From a checkpoint of a small transformer trained on Wikipedia: 5 heads of 64, a variant of Adam for these matrices.
MLP neurons of a small language model. Each row is named by its layer, matrix (gate and up: input weights) and neuron, and shows model dimensions 96-287. Each number is 500 + 25 x the weight over its row's rms, rounded and kept within 0 to 999. Numbers have three digits each. A neuron's up and down rows have the sign that makes its largest values positive.
Before each neuron's rows, "fires after" lists the tokens most often just before its 100 highest values on Wikipedia text that the model never trained on.

fires after: " di", " Di", "ur", "dy", " su", " D"
L3.gate430:442516506539491489527494483448475463505467487506529501525462497501472559493464528540534511488514539457524511473484471473464512487496547506482484503538472533507472528489514515526471480488466528537468488488483479498467522542506493489507510516538488510547514468537499510487482463527510462533483454482496488485509473450526529436459519496508500476480500515519487470492538486543470481443495526496495508487474521505522514477528507521511510511495553517499518480559488476530480460513508470511503515469519504462545456500471508502471464425490499469517510495503498494473538553490537517522
L3.up430:511493536426527535466475516456496503501530460521486510531538521535482489537502535507502506504538463479446477519463452473479518545504496524523531495469505486469440468520505486518532499494482500508475479495498461525469491482502505501490521503502498466498484480512512465517525494523502517501477469454522464476480479488523522516530500519501510510494521483508499513498480531506466476471509524477502486482555523479516455493507519541490518463550504510527465468515504503542480503503472508546494513455480487475494486443518563524458503501517542487536527501501490470471536510549511495492

fires after: " Hu", " Th", " H", " Ha", "th", "h"
L3.gate231:465551487488521482474454548478522502454525552473489488514507519489462521495477523464477499519516502484497514523529504506499509468532527481483463506469493469511476523457538503483471474473498486456489465492498486512504507504520502487504516487439471482472514471530545505451527479519481463510556541491460511507490517490489552493531490498548480487539549479488528516486507481506529498540548520515468505495481502510510502491506531442544493572514461507537522472507491507496504515447492515457509517484529526481474478458532501482451497467489515466512489472514499497481508487510476496523
L3.up231:538540508528522506488519511509505483476505483514440557521502511520504487504463497465568504534532500511518501486480497521498438499471509509456471485511484499518480500504539505476529513524454481486509543477482532491525494484491481480529530475481553555479502518488526513476530470473487480498511475481452523493527518527486547486499482511532472501526493514486518487493542455499492554490464480513492525488528520487518505469504477472482461511499454539523471528512505456470475521498500494503488546431531513497479523496485478493511522500493492560494467473438511505549529497498488478494

fires after: "th", "ba", "y", "hi", "ter", " Th"
L3.gate56:463507474497546450469474501475486505511561479455485485526463541522549487499505527487539508543514485512498499530505483468510519486470504531481510521522490495492437540487432538465459476485505484519514475533492497472533522510511513489456515470539495504516468506455508501507502485493564476453488475527509495498480552506460514469490522495512512535510519499488534495498457475522540489499524513508511514475482532509515510476529498488506524459523454453521479482513473500546482480505522553514510471487490487505500458487464524504481463494531524486503481485504496540553470479503489508531
L3.up56:540548500483496507487540482507482486503543475547509522510484523516464529512510528495511527477541508491515517480541442519468485504509546488502500519513491462471491504499500521479503499505484503503523498509453488528485475507475511504475501457460541520509533489508495557537539479506516500481504537499466492485478534500542482499464468489502491538490515507530479513499552522503482533520518477482502486529482537475499464543503556438464495470478489511481481496517477446483516510511519519497506494524482464505467486517506503530483501461533482529472498489498490536480479508507502513558

fires after: "ic", " an", " no", "p", "no"
L6.gate598:575493524469478560497511470496504507491450498513500485505517463521511496520527465488491550508472497520493517490473473465516509448506544514460515523520538495502510551483513487510496511476534470490536463482508483507512503493497544482494478491585509512464499488495502447517474501545475482511445462516488456478540518488480512509466515522495544494464478457467528542508488490509445567490528515494508484491450484492489502481505494524526471502468527486476455508514482516515470499471520512508526521535503514469496500467473499472495490473505495512509488498515485464489502551528497532491
L6.up598:505488501511492471477491463532515527499499462507530470504514456460489516494456520550483474490469503487489512513509510472470516506522535532503484471493552506502474514448509502514511471479510491534552453516490511475517467502544497478532493502508485477509505499531499508528519515521502451467517530475462516540506520526450478517494554523525505502494480516469469492522526484515455540479479471485496501505467501514535515487528498500450510444488499524445503510511507536514454472480485489516472510509506535509485526479511482460512506502496483529479513502455473466527498424517492496488

fires after: " Ch", " ch", "s", "c", "ch"
L3.gate27:525492536521478480517509508502464494478444551465524519523524512580493478471492474481529533514479506474514470536479463478510484481462519524512504474510542506546461506476463476472454497515520492465464482527499523473484538515490504525502494505479527505498537489503474444519527524503523490490499498547487476487505498505550463544509540502533457464496520476532522467473557482532489539514539462477539496497555532502498484516528515486515462519472498522515474510497474499491472498500496535532500491515470512454507494498519539478466484497491505511518508521476500503463528535553519497526
L3.up27:514527483542452474526490513472538515523490536554519436505505522462492511508497486490532501465463499503495528510460494485502471502499488494471561552508518508516499478507495515529488492489517474526478488473504516484560486479532531483479512506500493506465477486482493550464531494491532443555517495471530557495473491532497457465471502476482550541530496478526468519543476445530476486445478496511504499456484471507505504529497498485491543467508563504484473519484526503490472507540468494474456502467475543488482517525446528516523483495546483502521505482556493511467467455459461495502

fires after: "ur", "le", "er", "man", "ter"
L3.gate254:533523539467542521485521550487464499515497484518488482495494562526513513527495455479511494532461468488476490501554517494479521533567497552466509523528500500477517500527531493509506446492474521503523474533498485477469501533503501535478505549540457533520517484536524467512528457552546490510495488457529454505513504479472488515562449516508456502472506533501500481487500516483484529514468521522521517508496499473506439499513487504469484515535473508486475468501516539551499492484465519514468536469482472517493492489502553514507490502508525496487493523472498503535513472491484485476
L3.up254:529501507476505511465479476494492461515463527455484475489475477498468450442485496466537502474509443496504537483508490590506489483524507498495480494509486483490500479478541509506534479511486502500466537521494542473513468485510470485481516503499520512495440483512500510495533495519521498463479503532514515483470452504492506473516563494514461506492504505492453571519530506500516470515470493464457512504546507511519507488528453506469475521534450511507526499515492481494493508487458501536508450495450493528508475472473489542512493510556538507497532491500499446496470472510525482477

fires after: "s", " part", "t", "n", "or", "ron"
L3.gate80:489517508499476526483473488505488508450445499497499511514480520504471496495500483528545474510463545497478509502449482540511480516466476496476499489501480471502517495503501509519510510480483507485459489514520421499496515529517507488453432518512507513512535536512510461525474503500491476507507492494510517521460484488512482486481525505496511486481495478487524511484482475546397495486524500507537532592499521492491518532550516498512546482531513471506523474522544493584480485509498521535529516508516529502534530520485521503518451491507521495545527461498506519503515473496479532501
L3.up80:492511485535478507577509501530517504521490476500500487497508569545522482518518470518477493511480523442496514515508508507517509529491512538500497484488492496529451502520472493542506502478524498529471533485505508512535530495497503506502494513464503502529492543521477505554493507531496539458466481504494518531493525478525535543501540511466480508498497502519462563481453535510476502524523452504482454484491496504483481516498540497534467474505474462501511542487518514550507562476477538495555527470498477518536516501516517503463487514524486517505521468525503498502571498506468505483

fires after: "at", "'", "lect", "ad", "us", "ar"
L3.gate559:475474528447502467508538484507483542471516483491489524570527519507510494488543511509497531543450528501485498506529499489470529438464518489484485525532495508530518468543527524504527508486457490532464494445500463515454553523521492487510547531499522482524470492505503480510453487506482487485537447544468483494520512529470524537526497457510497505548483501478484503481480493485494506512524466535461499456534533521454498539472512543522489504457502511502480519453510526468500476507464493514524526522441489496525516503464499467439469492487496472501506535537506539452496476508521474506
L3.up559:512522487479500524443496452503484480502476484482534514522478473504494489490521513482451532502467523538496505463504500483501498492464553533498474489548518511528508463514500484448494495498470490501497527493492486508483485483487528459485489475532477523508515478467483485523499538523462521472478498552471429493510525512551520511505487497512492505525525462474499472488517480487539462474544486474472539509491516545486477514508506541454526492501482473503430489497482521524472471489496483490502514526452498458537486472491478527518496536530500562519525514489516493518525469462519497488

fires after: "s", "us", "is", "es", "as"
L3.gate293:498465474507474461466510496547489477489500501473492485528495522497508505540500514512485458486480515466493492522487471486484518525512497500464518481452496500531506485520528481525473472511473497508507510503536495490504475485486446456465534516503489516519526520503523464465457487515479488537507511498484507506484543461484511520439507537517488498490501502469544501489448523469510471504479476489541469515490498524460477504491492507482490495488451532532518490505460483462557475517509502524486537475516550480514517480514491476511469523534525498518523459522482518511484513495496497520
L3.up293:503504505497497523498506500500521493480543514477502483507522527496481488448546481490499499497484489490503489498497487511518512527488515510500527518497525526451504505454532529518557499493550482525509507463511486472445557502476509510515475512497496489460516511546475484481492471446509496507501523475494505461492495486485530546482479453459532466479485497477509518509516512479464484504499491483479516512533510497468487518493475505491481506523511483520511510510479485509520498451489517512514454490504481513509533551481472548534510453482466497493506483536456484485506427518524472466

fires after: "d", " in", " In", "s", "c", " enter"
L3.gate81:510499543541503481491499495533498498566518494513536504512526486482520503502504507532518480520522484508485517503514498537519511491462461498514483531447515512505502491463518536497482467482525495494463503500489521486451457500489486524504474506517558517489491521481544513469475549490477512508494499483455521480549511499493467537447529504515479509510495498515522530478500506516463474542450510506503503512494524513529527463493487487511501505522502498495447494530486495499478487497482558498476478485463481507484505497442523503482492533532474477492449465502504501470512532531507472497
L3.up81:443509487526524470504474482468507486544515521501489468518500564481523484503514515513535487469486504495517509464488501520534491453508505458475519479476502502557526487491515516490495508490487509501475482490474490489574514502499459484448515500466493510516490472492490490494503504529485487496506482530516506586512479441495503511502458452518513496548497508454469501547525496509574499487533496476542524475564492495469462513533525452522482508467525510483508461542472507468489494514514466520511514528489526500533476506502501492502501481530492489534467490538521488516474497492514509487

fires after: " as", "s", "app", "c", "or", "im"
L5.gate521:483500513487543540435515503471486481469492466515554466516492537457494497514522504523519516477531529506493474524590521500452523501497479498470527517507518499505547498553487503506450514525501476508455529522529488494507519512487492511514486495494490507540511489448510468506506476504502488509514494496535513463480506523501493495492528491502510501451515487559493526494467545479478515511515487529540542491526504474486470522525493503526518471507449491524509489521549501507475480467454530515473468511514500492500528487459486441435472502517561487521519484528520515475515467491504512544
L5.up521:512488527497480514523459478557518536521483531563522531528494554485476493503526492465531542509513534501502502504500483502489518476541494512471517530504510514547502479501543499472497518499527539524492504487507488538517523510492507490498527502520501499495500507471465482543484517516477509503449486545459504495526524506499485563507513505465501468492532499526515504502421552537504509499547518494439473470493477502501521499518465511516468498511449479527495518534477487488490512463461496461510521492437511539515492507518509478486513497494519490540511508527501495492515508511533459489

fires after: "e", " pro", "re", "m", "com", " Com"
L3.gate157:477470500496484495476487503489480536513468471507487515516479515520516515519492490478504520471533536515475514544548527498492508459526487459494518517534506505484535520479474539492499445504511538495481530480481463494499523514533486524503488471503445501493495508504478517536519496486502433452491485533503504461442454495490498534498542477507504473484502516493491480511495489525491471485462523531483518533506487470521517525471485509491496504491468563449469479503487517541523513526488483528472518496525494528480470495496477534510482454484489494529550477485527490497526516485429461502
L3.up157:491506497510496511468505528503498492480554492515520457534508516462535498479489470492491473488489505510531540494525496496504501523467530490511482452502552493510495474490555481473482530477503502506507471473521496485526518512525547480542460500533501517449530509462503512523491488504476489498512514528508538499485507458501488524568455554537547492548448493450518511548482483476461484518495521492476517516527525491498507505521515480534528491514500490511510471491500481499463507540476458544519494512526522495557482517535505518481493477524477526484484457528459511484506487515501478493

fires after: "e", "man", " Man", "ab", "ar", "le"
L3.gate275:501473514442499519501491543494488517513477494551497465477536480462460516512452478451502480519486514503485497540471484558511544491523489497499526513545471472483502558502490496511490478480543515520492507486509509461491462515497474500478501497488515502492499492497518498481519454484499522449498469517500494488476466457488513523492474549519475484509473506538486496476487532536438517501461481527527493476482531478523471484507499510465508534507468500526514493567523529514460518501503533518503482472559489500494482463517520506464480496552539535502518491516479473495492484510515542476
L3.up275:475526511544458526476531473466516514478519512460496502500490493526549476466522459498498497509504502515490481494545522498513471483518527459463509490454511482522494514516509489497512479495503490485547528536468520462516508463484513489548483486508530541496506568485487498504597457510489520492486487501484485495498474519472499491523512518462486519478507475529484454500510499473501473509478541474518538462449472491524527515453501491484486505543500483489514521495498456476496498506479480453463500501490526489534494510473521527527483492543460512481513536468503510496490514524550522470

fires after: " C", " c", "c", "s", " S", "C"
L5.gate555:501564521518507476508552483557488521519481496474540520504509510533518481536542531547510526510554490482493520532517521520460483482516538480489504464526537497527477535487526487478486497517492507498510496528517512510470499518501503482488507527509499526494497476529519503455529486466484520515489507518497472468531539492502504519488520452505519532485503488506512505511512502513445507502444508487532502503506491495527524487542436526551486502469477506539497573539444437482499511531493508515535481507477532464506483529478516509513467519547474515490535472497531499489469475492484513474
L5.up555:488535481483519516514482488464526486465500506489531529503502505449495479494520484525457496478521511523475451500463479488524548459562481489515491536543511486471514509499487509514513504490503511543514512476516507551481505512518510456474498499537488463514494458485504503479486490495522509528527457519538498501563481493495514497463506515543482467506484498486520517549491520457475458499536505491530507494490497529487424519548530478509520477506527510549507455477526518497483524478470537481520514550507492512500527523516503533481490497495471482513461473515494460489542509505502557585

fires after: "s", "ur", " Jo", "as", "i"
L3.gate647:500514492499478488488487518506486481500443483501443490519540510511471505507534471506490504479486487492508499482485507486488495499524480516483500503558507481499456531493501532574510483558480501511551478501436513479511519520475472472521559513498498498495487477513529495489487499531478524515496495496535527482484513457543487497508483499515470507520499506467498521517503486512474481519501482501459493534533519512490474505515504519489501524493516483473497464461484536541498473519438520506520480438474507451468483513500515489510487476553479479462481492504518480479451481464548483472
L3.up647:508464479441459545488526510471509495479521503447496461479505483482460480529519519528470465532483494535492507502507499503468511517505473490473515523491519456478466544515513527504503515486487487493509513525516488493471498475503488525504523539527533461500508507565516470485519427526490478474484528449542518504500501489489534511510514535532445536495524524492535523535500528467531498496522465472516493526504524527493483546488484468513483492512490499490443504497453485534511442491498506522495489488510494468500476457476495502476489464519552533516492463540473472473512452488478460460